{"n_kv_head": 2, "norm_place": "pre", "init_std_down": 0.0}
MLP neurons of a small language model. Each row is named by its layer, matrix (gate and up: input weights) and neuron, and shows model dimensions 0-255. Each number is 500 + 25 x the weight over its row's rms, rounded and kept within 0 to 999. Numbers have three digits each. A neuron's up and down rows have the sign that makes its largest values positive.
Before each neuron's rows, "fires after" lists the tokens most often just before its 100 highest values on Wikipedia text that the model never trained on.

fires after: "'", "H", ".", " The"
L8.gate446:493430519501498448509491493501468532486490493541530565512500511529491513503506545516554491501445493544507489502498509523505498482546564480483484496532538506465490504492492522505539480456490512470492540456493522517481505532522522504482524491563485447515464531485478503509486514506506494514487486499555463475482493465491521509512476494501499491475491489492487477522491471467511503488485522548495495473497517550509489506482470477518517479499519515518508513516458461519488548498519496468463464512455537527528484488509516500525494486498474533483525494477455491537507523519476492493507483493519550529488435514521531470500544499486497488449461508525487516490481512500507524497514524517521526490457512473500544499456486509477517513514487513523515526493485507485522536492516523
L8.up446:510469513512521482453517502469492524522485479529504528531482500528495484512466486485539500499450475495514514505505527532485517479519485477493490473507525494508463541505525518488536553481506497522474501535442469500506473541474524496465517499512500526477453483487507528523511546462519512498527490461465505510493505449479501509484472527467486522489494525501472528484488479474512562492499507553509510454467528506459495517502512485530513479479513498484541543473469489478488533511484504521476469536471516537532459515502512470507523515507484541469522498450481492487495495482531480487511459560502506491495482501474483493507516512491484488469454471469486459495465486497490474516551506517525485508495553480527517538434483505487487542554503488476497564485528481521534513534499507

fires after: " ", " b", " cl", "ba", "B"
L2.gate726:502523520495495498541404558522468556531489473490506506458532509508486535506501557500480529467499501465452502522534490497474479491530503511450473523527507477532487508469531464531445506462513477466502478482506508487460482505496496464520466504519519560521510493507477490463528512508505507484500516497514532520508466507493539498533477533461544526476513488505479479509493505521478478495486459510446441525485469517492492496478512506513507513499502493461466475457505497453495515505507482545475505478478496502516493496504538513517488518496536480444515542475525500476474507502494492506459487476526530531488469482505529488498492486502460498514503451470484503511528479481501532501529529473508535464483480530446507491475551534467484522523487461545496505523454529506478481484495452
L2.up726:493520486450514478544487514511456504546518443485501482482485528495453509530493490495499470444485525467448536464504474534490507516455512466523490488491498518507466533536502484465467531515516483484501504509503489447483511472471472470491494494474477545523486464492495498481531463491542483452482472516485506519496479539531522506559476554488558458511542462488467472520508485487493519519468538508520485554556496522480488504478535487471509535517485512486505531499496476481458493556435519525486506514469518492530527518484519535495504531466510496492489473475504474492441508482521540457473527488493525497493489481494528527492520470450456507539473515483509499509498504534491549495551522471546506503478511533529539463503519504513489533497499504524509456486534492475512482524522492

fires after: "n", "b", "at", "==", "ch", "ph"
L6.gate365:497540519528492467517501521490509502473486480493548493504514503502538519529531552490511508478502494505485506487488516508494483490488524510484555483461507513535515481487509525511500535500538513455552548491493494503506523528505456484485536517503467493511487464525508478511485518482517448497476494519488467526505488486502483487502488493513486509477505513524521516563486485504476497487474529479470523502461495513515487485444525437489528474477544496468509471490492472481486474446500502482468504467444478514483477505562523507512454513522458500446538474482500544518506510508543546466490541536495516509517471493505512481489471479487465508480507498450479513512527543514472507506548503499501478478532490486484512541499509514491495485526455499558509498484459532495537570526490489
L6.up365:517525523489520509506460569466505500504535512518502484506497550502528479574557503500510485510469512499556520480509479494529493503520462485483505497526542480487501477498495521526485538499534499533497516515466510515521496462494504511471486518530485512463491509506526504447523466512496499490508471515481504463514491490527544470492431493524492503481562496487507509505559488472477523462523469525480502494476443473495484477523528507525521502483491521492499498485525521554477545509462533467495544498554519515516502463498470504487501508502526479517443510521525493499475506489485503481540470510507477536487499515472498469508522512517506489451510479468497496463526493503475518510513525455503439467499497507502516502518508503541547515535556512519459478538513492524492495474441496

fires after: " B", " b", "b", " U", "k", " O"
L4.gate667:554508516476476543522445521504536544519509525487503523526520489496471490521499520485496464549440512503491484501487472473518473484498516446472504513535510501500527504485485490493506493501492492525477478456496538496485492502518485514516496467493519477484466492494495521458505520523509534506501521473521506560506513496468510471459536509504509511474485532502479535542480459528512481525522500455476549541468486470533513488496476500512483515528492555482523460479468523468514519472532479494520499495439501500509502463520522528495526517541515513482483526515485480474526533479535482500480500446525480512520490477477509479482509491550507547438538424531480511511493548541495524516489490517500498520472489498481545486480507551474469517468483480501491494503451530500485505470503487
L4.up667:518487463505488529492470534514489512519494515494549501532483518478487500546452515496521504531485499502479502520487520479451510505471512551525506494494426445495537503460481504475464512494501553508472468528532500471561490523513521512457483525528531508512514494472503489519476468495507532517493456486443490466493445448492497450498502483510489508548491508494509485531502496496451529435508521505512511459477477518485497488530524489493484516480514505489500491528493575521513496491514481536505485457498531516478478468484467490528530491462482470444499496464503449510542530482463526498447519497488497522513526481493473503518480498518554510517521490530511501537490516497487530489461523491501544503502497509530467510532505501530521520497486530509505449514475482487499484511492556

fires after: " U", " Re", "ri", " E", " O", "n"
L2.gate241:565482454547496519466516506484523524470474525472516482476500513519498498522517498460528498494469541515536471546510507485534501479504543496477458511497490478514511502494505533530503478472486472519486488544507516462523487524529518496478474496505497507485494490523515517495532533517514484478533468531497497490477516458508490495514527522479501519505491489526506544509509544468482553560499540529517509485480525519475479542520491505562504497486465499538512480502478456482496511547525497505515557515450493490492514490512535485505501493534472541470543494474486501458552504462523480561511517496481490537530473491499456482492479505501573493448521462528506486478514519477479542509520507433501469512525523528507520492484483495506479450477460486494510489475525455507477509494490479
L2.up241:480482496539482475494475514506462440489548481515484514506524461479516534502493543506500494485486523506520526490523567500476498498510531551474443471484500508509469498500510535509508520521492491498517501474479498492495430517477479551486496519496511468521486538478463510494517462496463477516507492519576468531505543501489544530555506503517511501468553488502505553481477540542466489484530493504451508516465473518507482533536496463513485541475517478510493510481501524482452540561524496512518541510520474501504529501462516531517491558544497516492547510484457487484497490498487515500524473517483551488516481508486530526485517507503525442497488500514515493477510477526488512517510464503515483486497482494460522495503516503499475487503511462530485516538491495492503514510510501

fires after: "at", "t", "d", "ut", "et"
L2.gate121:503510485502539525513501493482513494537494480479508484462455521509473537515498516493486513525522515502500518518504522507494501468515500509503465525501533511498478543463475562530436507495503493495462484493496485496502508483471505479545496456522517473550533475520521479518444552503515521515527503562484470530489535511501514489493485456510478533493502501518523488495487450478540498504483534518479510495492492502502482535522466496502480528496501527529478478503448495521537515483484526514469472566493517514482484500526528478507410441539467491491485514531491466527526502471506491461526482494502498434498499472482469540535504527526493517515512514505414528464538519489465510495513475488469495507542465476522517456465499522483502501539536526518497515471498464460533496506471493
L2.up121:500472486458497506500476498480515476504528457511518498478445489490524505518526459541548487488523448500522514502474493495501468466470471525524482481494499500497475489450520529516466475501497534457525488499496488466548494499514507537460488464513490483474488507488471504464534459460545473473517526488497514497518487523472481481488502531520505516504525541500525491560545489512508488473532508465556535495537526509480503546494531504497507441538524486463511537519464522513474475503483498528510507471522497458461546470505533557486510523484530490494477510507485504512509503541525501544489493451505509517497541509519502522486485467513479492514482532516544530493443506478480508506515514526475498473435496477499478491493483492471487502485475498467551486501501446548500487484518521

fires after: " po", " so", " no", " b", " re", " (18"
L2.gate264:524454499533503492486553560505504537466487495500540522480518503483462496487507502509508503497496515487474474478482428502522470504502504521485486514507484509498492494557506471523525476506501468508519541458499556495509509471462504486494491515495512513463514510463528521470502491488489481483437513511505522496483416483467532513529524510493526552521483505480523443480482489474503496522434499489495520477480536502525493535502504486511494446507517556519508504495493531540479488493555468500474479514499468486493479486542522515496493505509506528490477472469507470524467518549538520514492529495541520555487471455460509486456505504529510510457516519495487496519513518519503545480469501547520505542509472475481488504519499496446518518492478461500481477503471527531498481475509519
L2.up264:541501468555462509505537466497530457526463500487471485471458491495499522451504546504471544526504495541512490458502480496488527507508504485533504489495581515477515472473469498555507491493477512525521533519514516515489468529501490523509508507527493467523532521518525522501481501518506482487468537476495536496454510466500473520515513498475463478560485464461486514517534494526478510521526516487513486524480498505485492472483555496522501517493514503525478502507476506501523477542492464519539526477479472498525537530515564502482513467491489493475565492507426489475505532489483526544504478532486521503511480477502547515511535490474509493474508498524499468494507524553482488485462501493479518467512505509475489504518542497518443522493545507490494478488486556526505521524512485

fires after: "d", "t", "and", "g", " d", "man"
L2.gate750:479468438491507504513471491502471521494484495524485529481499526487514438505513472467496544461514503492504531508486514477483530549499478508481452489507469476491488528500484538506505496531495457489479555512457483439518501507506498460515483509506525542532480483504527487525532492498498521507532466525506521480488508494445474535490497525497527518469489534491440495483497466510464463483532462472546539504486561493506501468526510468482484486501451525487494497498529473448511511523470542494533483480489497505488471511484473475495514426501509515507497555539458492480523523509513499487492477503493492507501491551510492507508453531461499548522536501456501482495477470464474523494541478509530511475520536493472502493495512532531432492543502519481470525492520505486571516505471505
L2.up750:503498531500469488485492516531506510537511547470489506488490500459557537480464546520470524542501528462477481487531477502508515497496500501531496459523504502513449498494490536520474520488465507519500509493486477510523464515482494461512479494517449469519484508493520498468490483497529443511441503491495481472482496500507503504520499499546480471488535499504480483525429507550530529492484527525509502502497493512519519502486495520497481451511480457522486507483523480519531505435474492499446519533463484496471483529474517512500479512491495476503531481520469476512500485534506526486511493510467481531500565506465503504458505531497498536539463495484505487539463491496506524498465510455469487550461493483491542481498535457449475494538478474567537526475501497484477469471461475

fires after: "e", "f", "ol", "s", " E", "g"
L5.gate254:476478461469468492487435519501543506472496499524490493498471474513487497513505513509528494552504515490493525450540489517470490491492484517523519495507520566462546473498475483493490523506468494498493508508507514497478443467512487467554536536477509541460520527562505507501553499470481515497541547516504515533476477517521478542473487523492499494501477524464501479478518481522501477524483508459500470516498566482462541540509515493529497490546528490495478486543484497560454470444516511521495495518459470466561504494483488487504483495461468459543441524484528495463492502492512498496492516482508491471476463486538465520502502499516472527510511488470507540468509497527482487490518500499523502456501445491497511480506501517512497524481503520507496497494500539494488503470494516
L5.up254:503487478543460459462514522512495489477500467528535437454546473502486531475517492481513485482493478504528489504530483481476514546522446503487463512527494521449522500488475543498515474501486524491534517527480462501529511488509474502497506478519519499486490518517520488499491512468535486500521512446510457556528505504507514478510517528496561458529501516501489549510487535510454509462532545486464486487518531515487517529483472467481478484523498479558443462499501512491496452495521486488449496514490517502529520483531504458502541513493508476487516501492511436489490486517491476453483499553465521493447474492509465491528474468492448488531504482526514486530481522497528529487492498521481533507506508529501483522468488482536497497502472490500528494487503494511489497485487477

fires after: " an", "er", " Da", " do", "ra", "or"
L2.gate214:492466533512478536514491495514518496509442459485525506474510503486492479486516493480478511537483511486535507528518480466493491515504538504481484500498523514523534535494462483495511475461511498515528511511482459513515513501525495445492452470483527491492523497562480539479493520487535474520493550469497536529523537507518479501523522491458516507504467433555488487507444513492514513504493503503463569500497488518519478545518474489545482488475480478507571446523539486442499525485504482488458497527505478501487493472516566507496470499503495511505493518544507506492528491477491526512468482516518445496489509484500528448506526531509498467460492520463472538499539564505494499474508508529485523446545516529494509505490519533462505470509502488537529485440437486529522497509502490
L2.up214:500476499472506486491448508513492519491502476466500490504498515499506460495535501538482495451466518502538565444511507515492477554525477429484515509518489500487504466498485493500494543466503532465508508478518483473503521541509491489503515503537510494543539539516532528487515493541488495473511513540485489534492492487476541456496510550499503562501505503504497520500515522527518481460488555532529481498503517497525534463481512479511509477472530518481471514498539505495493490484507512459475453467526498530525489508492478441520544509561536540483488541489521478454512544507531487493494516502496523478525531417502505482506515492453464455501499497552488494530499476508454481531471485473515486533488490513494496536494536522573496468487532517502528488485536507476523509530479528

fires after: " U", " re", " I", " no", "U", " O"
L5.gate740:478498526479516532488534519496516507510518517523494482470511503464488511524542517508512501562463504496452474503512537467504458464494554539474500513509522494506526492534469488501522545496500536509496540506503533472482535537505485484514467536503515520525511513512500484463467513512486523505485521486543558498518510456507510511508537476457510515542462511471544470518464493498531483508495515520501490527500541483516563570487498512518498485545520512518511496503494491496474497509511504518540495492528535494489492456500539504482463534519497507501502470486495539482501451534494491469453524497504495487473498500507468504530518512546504487462513517534444520504477551486505560517464466502513546529523516472472514508478512528479503515476465495480480510519493464496493444481502503
L5.up740:507484480523540527517500480500531530511475481470498514467484549526496518511490531538527480502511490480564509501501463514488501529479497510496490486486491560494491511484509488468472506444527499491500455485511488528520484525511519521490510508535516515488542509527533529516501483482519537516530489502501511506511541490508530492489531476503537486517507476503542506502539532495498490503525533476525519467460546510509533476540528456511470495511465520529504476524511530518464489515544429494474493561488578499493498520506490499476540489481512533477530555508492496489499488466471508510539462512500478475561514452485491528494504507526515500529531508504533463513494508538514518501517502493490432516532485564499491514439504460500509482507459497494492494541531457507461495475544516

fires after: "y", " he", "o", " who", "w"
L3.gate99:533495504505480511519511529503484544509479462529495521484493484512477510503480501487477507507511514529502472469531446456537497505531527455493514533500493517504549484478533513441486474490534489472525512481484563492473523519529499475470513518537528517464485507474558555495491466501526526447478515484472466494476517473516494460491503514490486498472521483464539500525501536497520479494501506513528494484507488518484491504497532478570518484513458502514510476488491515518499504503512516516479537491497440490484560519532445508509521515516451497487513525519513503536518549564558498507482510444508521500539509477471513476496498564507493491477556505501495492472493494497530521489492488527541593527498524499469491504500487536555470501514496467516474461515490507503526505454512476
L3.up99:462542538540460490512489499473500479505487527524508461521535530515482546486492512484510512479527488518487452482494490473518535484490488492486542502522503494504476464512517551464491525516560514526470489581441467509513523510508526498441544494503509540500520474497492507489487503476483492499486526508507539498506526515506507517496500486510459488526495475463518491518480511522460498486482513534483530479514533512474466475494524508502533471536489518493494518484553479465474507492459486473505505536529510505501483544504534500517495479514495501513481531460509568510500517579523479527503483466483545519493475537480500515516505528498481485478492527503531484489506454484570519476496466538534539491523490466547456459492520533505519513519482505484486551524524493486518516486503488

fires after: "s", "c", "ar", "ol", "on", "im"
L6.gate594:474477475493528472511510459530534520481492515521459468519492512495541502524520475558521507534515515476508510525507488468511478486482539484488484491487481497455477509468505570526531480495485488508514490500529497473551509474493499522489483506482521508490511518541476493490529524517525537497494506503507519508528505495470482517519519507479485497526498490483516532455470481497488479498474521523451541482496456525508462521511530537457501540511505517508496504501489497503475537536483539541505518517486485504449519486501536545525497485561546531502455525517511536421518447484498510469521512516532482528510507502503459508513429512499508515453514477457528527469477522466507467519504499501475494438513517526517539463456480510479497475488524508487528513450509501532463504499484524
L6.up594:483460517490485451504502533480502483504538524546468474497515507506535533478543465542520522533517498492500497527487481510486479505518517484521505506505521504527523472489494479516488539525493504500529472499481500456470514489480540454513532559506508473494500524473483445474531514471504534496481549493526486535480458530511501528467521509514528487486494456450502459484522516533506505458474514562503537506473499534497548539499510505504552474471517511497496508512498504499473539480497504511481471508520491524501502528526551553514487482491542479467484513488536553471496495480546560504517501488537527531546504493490495551502502494483512498519490523430552498524485504454508478514488509533506533557499468489477565500548491496539501534477498504495492507495475525466519487479463511

fires after: "g", "h", "b", "c", "d", "vo"
L2.gate623:501534511537521543538453491524489494492498525489535502515523513504525523536506488499472525490481528459517497497507481501487472484476495452457484525489549490491526482510510555492497504501483484497553534519524517480498507516486513524556517475506525497487484491502459508496532503515520486501444524500524500510470520512549512482504513475495499483495449544491502518471446466488492506515499472482480508495473519544488465474517475461512523504490502508473508482500518480459482488430496486518553521490484441511488558507487477503497481485472524532478558566498451539505558486536509465520495509532488504558454544469522506518450498492502521496528473521459511478470490549498527494478480494499462526516496493508423517514498502479461449496511490525563511479492494515511495497471509479
L2.up623:499501482510476556525467495487515499490526516491520503501555491490509493473538496491512513513525514433453530474522503522510470485458487486496490476485483508480545544494522501520494513501486513540518529511511488484527514503515449510502469505481507523494479498481497550483507489508535514561495473525477521475510493505485493562521488486443508457506500530532500508529431521492504508538533521459405518494489491535554508473523462499488495491488523479504515505546491562524496526498488497491522539482447522501522484486500493542478488483500468514503483487500492487472477553510498518480515530508513483536462531500546463525510479476498485488522486488540477495516517497486485483495491508509463450438465512498510485512493515476507537478467484490512476530545509520467474495509470529

fires after: "d", "b", "t", "ot", "l"
L3.gate229:535502487464517523483510484508505519486528512492525527525472516490480486506497489495504494485511500499446488535530550481529510499465474504465471470500527532465501504497474526511509485448494486456464502573486514442513485530507447530536485505494486508476472484527476523486506492523478505509490535503555495479437492479489510430512523455537477508514526449518476461459520438488418491536518467492518532471461505503502525491484491467497501490504475521512451511485427522475543507501495524514496444499491515522510500500523500500484483470508452485498458490515486462546499454526520464503488477491489472494505527480511496497480479491473482470481521522492465468475498491494498505522519514539529526491527528536495513518496499495488512516519480510509508561527497487517514479480490502
L3.up229:506453474523506503509527489537509522487499484499460501551492515478493486506483478467451508504460494490483529477502529510499479498451476514482496514482524516501517499508544475523473480485484515480490535524455509461494486522502460485482487515514521498497500503482513520463495498486503512486480471517498507491499524514503504498496454533506510494498460528524476484528513494490465503444490508448498508521451530522483504544463519518494501498493493485461518553526505529522531459524513450534533509476465480473449500519539520479520536496502545485531525509474455471482471443472515501479473530461512517528511560475511495513477501479523510512482536486474501488443468507475496526513499554445474474510491521474435506488489517478463457459491499433532519479487485531517464491538491519

fires after: "th", "h", "w", " he", "H", "g"
L3.gate503:517527461465458500467478497557483509494462506493484497473516518486525535474462535508479505521470491512515496484485499494525454518486502475466490512449506527527472458514489537506454471480500510502551539558488500501509457496503505494507495531493500589483479492536522486515500468493532497472492529497487468493517525447504471425472520502541514464476478525510494509507475468540525499494513481519463513492511472491505543483503492518547520523518527501521475495506480513553472524490495501538467529501500509509484472552521531463490507462512499519517498462526480513527481501471492504509533498432509478468498502468515526519448489495549475517531526551450474456491464542464496532515489513504511506501455482471505526479494471539485505489516489482520530532480482469485493491505484497
L3.up503:530439527516499538481494523531507473499498478496510486513516511536481546457503476473509507474481526481515529493508505435480471470461500494491486474507519518504510487458527494479478503479511564518521466512456458515497500519491501517539505500516477486489504477523528522545535491493518507550485546481509482507478503508503453518512481464512500450525423519522462543483469537495488491503533532534422505455417486521485493489512492508493501509515524529531515536521495503511489480499511511446505535490490533533469493504539563489548512502506489512495466543508482527510480464526527547481505500471561498502471458523487484494495499526534556478524495503535497504500507477492546448495488489501541484480499508497502507497470505516484487501501502460491511511505524550527490499490446494

fires after: ".", "H", ","
L6.gate118:490520499538578509531504490493494498512498491502501497480509502548461576484511532519511492481510490482485475470501480502514516478493576535494485517530525518461532485497547504479521514486521563495535493485504521491512502511458517526509495477487529499511488517443496499556519498495518524477566517530538472511469502528511503482497521505477455534519486474500569528500518508516499461515501534513505537489486486573503505501523483482491476526545534525513518513498497470468519550483528508473518477524495526484507472474517487469503497480527532545519521474513476508561553515516501524486496448458459531515529464471513435483501497453482485496484488504483474479488495514477541523521487516510533523484505515504466505476475498493472558472516493449492504507476509487514527511493512478
L6.up118:490544520531498509523482484507520505491498536520470532517461471518483538452509487525453538466538505494494483487527530496514499457525516512500487487549536554482527537522505524468494505523481495535487531509517530502500463489504539510503495507524498479464485490485523552524454542511480500480508531512483502494524474521499477532486448474512499500483529469516534522512499501510470534502490499523493475474495490503460494500515453539516480498508471510562472566497465481515456536515474518488542531505497478499518494493465470516521553503528492523457557464497532506507526508468494533503537521487480520447529483519519483507495511522520494505463494478526523497490499534513538541509493489506519467487506487505518525449514465487477530487514484512478511473518477501482524488480506471

fires after: "i", " no", "e", "°", "s", "di"
L2.gate278:544494520499478494530484523476466503484484516503474493526519486508549487482524512513489519502485494505467474504516527486499559558526468495527474485514530493517478451496456472508498474491479547510548500515529488518524482474469521488463538483519546488479509503511525496460489465485505449514515497491566552514469518501472508523547495522517491480549513506475521532477467471511500512513507491501488530433477546460496488489499501498517527454545524484480522460459487508488491496487487469472500486446511461502478475496480491480469480474483470457506452494519526516489512530496518500562479511462503503461467495501539468462495505529449510478463507474465533552505484526499495484507496484499483490466550464492511500464489463506484468534521463502494522471470454515494499506471502522
L2.up278:496481503516501474558503508476528481470504501530492475500520511473463514548514532534518471482471466515526533503469542495526495527471505573525478502476523484499505478506512490531511552490491492513533509510503523537533503506514493532461496525507470453488496506460498495457546514466498515487519514460536524533529508500471505509485530495532483455491517501456539542484510530530518515509524518506485482496467530515503552518458501492506511489499518498520493514478522566533465519481518493495493495476470484514536514479520493511470526518467520470518507491445523479554503511515528501478529461508476509512518511484528473522419516492518461493561513520481504524532480508527516461500492491498484513510484495495480490527520532458479521521486517519491499548523540497513500488505511491

fires after: ".", " and", "H", ",", " H"
L4.gate591:438487516477520506513442477532504493490449502491519508572509486493478530500512479449491487490507530517520502487488463532505474497492504475468502514486502510500500524471531480502488504495489491487508456541459505526477513516494498484505458505542500479483532493504515494472482488518484515475503528510533474483466512515517492523485495507519491533515504540520518516483509497504487549487452517500544558445527464549521504543518482480446504544523499493467501512513472480490494526493500478496509536498482472489498506475464467483497482476550527494504550500438502507550517503509492505502512485501526516522494472483492516517468530533486563538486500458512457443484525501443510485535539480537490511470490490477443544495479499544498472488501558503495482512506491482535518537494483463
L4.up591:496486493518507514517477485483524495498482513516491553507494484525456483494503505479509488495512497499523531529514488491521499506547525480467505497469505534493543489465506499515543527498514515534512503496415493465470526454482529499469455501545509511500509517467500476509475479468476543502505484495508491502529477486486489520460493459507494505484491537463532489504480466456469514528498549542469505553511528509506517499457476476511472543526507520483550511461495449469501549473504462474507487500501535502496507486479484458504484470467534474480510439470532515493514496484514479527505466501517509563507446489518518505484518496549486515461485510501479505493521509533507494517503470503475486490514493501407490502424520579527495494507525487469487531488477503532523493499500542

fires after: "or", " U", "gu", "ar", "c", " O"
L6.gate187:540464481499472472534518488464487503445452496473474466541512503481519546490484456491515477516486492494486503499505501515493461519491503467486484513513498517480498481528463512522486478504488487497560537494514495499531480463511450517474534499460478511498536525493503472480527483484530522456513518515534477528499508531552516499500494515452533417514483465504460503520486491500490475485491522532451560493461484477569519490477535524540536504482447534465487494508525483464518474525459441532506489509511483538495489511495510480466517434513525524478510509497489499482556463483500527489564488520498467509484485467512498466490518466519517532481514520488486482520529488492461454486517532475529453508517524492434510496446501526516485493469488529562528501482501502498497514479500491
L6.up187:510532497511467486490524518551516488498462497515477515474477466469498560499530513539508526546512506465492504513518467492475508503476554523488462546508500492531506445549503490497470510485473465519495520498536542500476467506512505494498462537557502496508505488482515449487542495491506503521497505506505494506511524445473510515529559465468509515486523503467537481513464500489515474500523492507478490512465470480486527477472491485515506483530454495512465454528528475486460539486506485500509525489488529467450521491490502526483476523498514526488499499526456478428486479488491485533495502488506549502493532490477484569501485542514541523550501479477515486493499485479489504482550526521512470521483477492472517496478521490499521487462525502535477504506452511490493482493522486

fires after: " K", " Ma", "K", "k", "J"
L3.gate140:480527493472521491524485514527526526513481479515538548501530531518487488537481492471458456505448473495493519486552509490500475497450536494510564524487486484509518528498481516513500516471497523505466488532508502478490456521472498499497497474514545541465493504496491494454477497542544511516546510454488489516439499478552535483522500523468493492493497474516472522546488492501499520509481454512486512445516480477507505463437483494492538518546519470480541516496476502512485508480524522482528516493481515506524501456502535485524485487533564480498542590493509525526519519513519477514505531497480510495495526497475531530439479488568494478458506457481460483476500495476519529482491511458523504486500526520500528517499514510505511503545513478500493489477513528504546486496467563
L3.up140:487541521461536488499510509523511521454527503476502499493459495506526497519530443497455461476490538491540515513492483508479517527508549500544490510499465494539545467513524536484475552467470534526495463571474507467471480471510513501531475536501520480496497490468453480474511480527466471498492524511507547527504476491486562532501503516482525499510487461542521509468511504516516429520505472524521485447484508525469489460508458511503512483515487512475503492484502476454506485477471469507472501527509531488496514511460477502519522500488529504469509555510539487475517519471491539515507524544521497461488490512486497484474484501511484508504482463501502515520504471436501492498525503537518494493511517492507536503523520466507484497524513548483515457497478479506530552486518480

fires after: "ra", "or", "r", " March", "re"
L2.gate115:477466504538495543508495456501538532489487509524486513495499472489477515428504521480472537493488547468488484531516515485532496526533511493477471532534507489497551483490522497449513513497494476515492519519502492518538487494493488503545471481560509495517517528519527544461509506505493564469522511546524505493535470537490479512523469504482497553509509512499530559470490513505506507510511503529428563518517533484481501442424537482533528478477500452483487443510505484460489514534486506518467498489527513484492542490518512530490466468524475497474505523490506489467505507512541538494512501487541481501518501507501522494483485506511498508485474503464519534500500543534525498511468480477550512498503514476475521483520551518458504484471502466489504502493454513516515502530557508
L2.up115:514514548530500499520450527484521493484499480534555474470479494465476537508487477516512472496497518512461487469489539478476467516498457459489491534485485503495562490538516536488528511529504450470491496470498497476481499525519468503510499494491530477454507534512520475493528479483483477491469530531466503524506540507491530548491495491518479489521459480510484475512512491487444514492514532489535466519487485517494502465520515492519523467467516525540535477502508521492530484468508516524514490496520483508516487534494539490479488521471522527510496498504478488497464523458515540540489450519494510469480492536504494479492555497458507495539500540493503531484477460483496487493467482498490505468533475535454518481469475525506498526510546521540477468482518457524465544482501473

fires after: "th", "h", "mb", "l", "b", " Th"
L2.gate54:496526469508519498505496521482479507524511489483509531533549506533508495474498495517479486514550478485497533479516456482507478506437516484478538525489514507501532464539530486496490511499468440488458516524506522541473464532493535489556478502501531528527518507488525537487511492480520509536541502508542482528502528485494471502439451496491460499479525523491435492530481476487501486521471489496466495485468491518492495499490482503483495497521498483507475464497462541528495472457481520469509513461513499508457536543509509485533504499556483507510476537509504501523499496511520504523486559494479502481533509519502565514516537505542512529530529526520475494432486531484490517529481458499475529506489481487532520429544501493519469548501507498509531553496526473530489487491489491
L2.up54:498546513493460472516541496484494492518522484504504501469460498509513489479550532527517476556547494480495506544467537455480480502491527528466462546518531512482509488519503462537568491512534507479537518464470513490487514502510491496566520563440536473528516462503504485505527493531513509493467519517515482547488516549536507489476482480483476492523467477510497481532547503504518512484511474510481525506499459511514516517500517581459490473512554491499488522507485473525507482495460459515491503496508506507534466507518538476516474511496470522471516476510504478491461519516517496510481488505554547502493496492514482490540451518513480483512515539496477503440493503476496466494487501508530474479499506532471505504471471480527485502507520486539532517479521504480484499542517498

fires after: "r", "or", "ra", " Am", " Ba"
L2.gate618:498498512469471512503504431502508496499462481485509529559507500515465526477458494523512569507487488465514520494535469463455472484490494460470475528487482525481493543492499507470532487507506488509484550473505474507503481488470457502511484506524482523525541532520533475484512486501482519512508496544496486518524504486498489485520495494517487601509497466540467468501475493466507506501473535501499492501479488485528479489501511516502509500482443474497491470530482483481540519506488529523494477516488501489469490471492514519506463481537512469494524532482471521465486519500515574435502434502518462527528493473501578477469509519527476513451522469489462523495538522491479497465505498477502519470509498482493512491515510531439512493456469501512460493478450455513525496527511473
L2.up618:517469514507529500529488502524470489467468458460527490463478514447507482450508516495499503487474565485474491447461536489551483493487524468480508475523504455489493470490501474493491498498492485504485473532494551550486533501535482545481487499536533466477488460515531519490532482549496543543506533530532446469502514484493468481490483468461496555508515519497516508559507516505503514491490501505470533524474516531514496507485497501525514452508504523479492516497507506513465534494480559481465473510538491470534495493520544500449525497495459535493489492475447484490519487504510468514520524498509496474513503506444488512500501520424490516533482497517492477503502503543542482513522491549534474538454462524465485495488482523532510497484511483491448499491476493437495508552491516

fires after: " K", "k", " B", " p", " P"
L2.gate444:476474498537547494488470553498537496508539469525525496530492519506501485516467470488484496521472513464550499510487544510468512493473540493522474450533555509505555484524439502505531455486499512502497473501520505479472468501539493544492467487548481507517495482482485513494478513547519546505466507475500491538464509452475579467504499493485497523516523494482497514471495487495486496456484500533543540454525440513554526505534491537486457478506493511447514485477500497489449531527534488484494489542500474482471491491462468490480483489457507472515532520495481508500514517482480510487515465432489487526514494491492495505544471547498486500497516461525452511466469500459528504512492512493510500500495485539520502498515521470493507500477511491500497477518478468530521487466510497
L2.up444:476535465506532532462501542459490523530490536508555504502519503464507478513471438449490499494486524515550520518551497508500500474503482496509513519479515481492540494563493481485514466467533514549481469497517478466494492513522506545449469508511490522510504552444423485527510504513467512508480501509488533487520520487508536525544497477510501487505460468488475509505481473506476431480474476512482539500490504493490483447498500487501482521571478498498507500472491520504490490478505540507484512490508486499449487477503475532499490488471534473496535527504494518476523556484536533508484481529482537504531501498527506489505495512478529514454513466529520460508492471483515509469492532516524489504492523525520489465559521493539524515525532505528480452501485524474503517506539539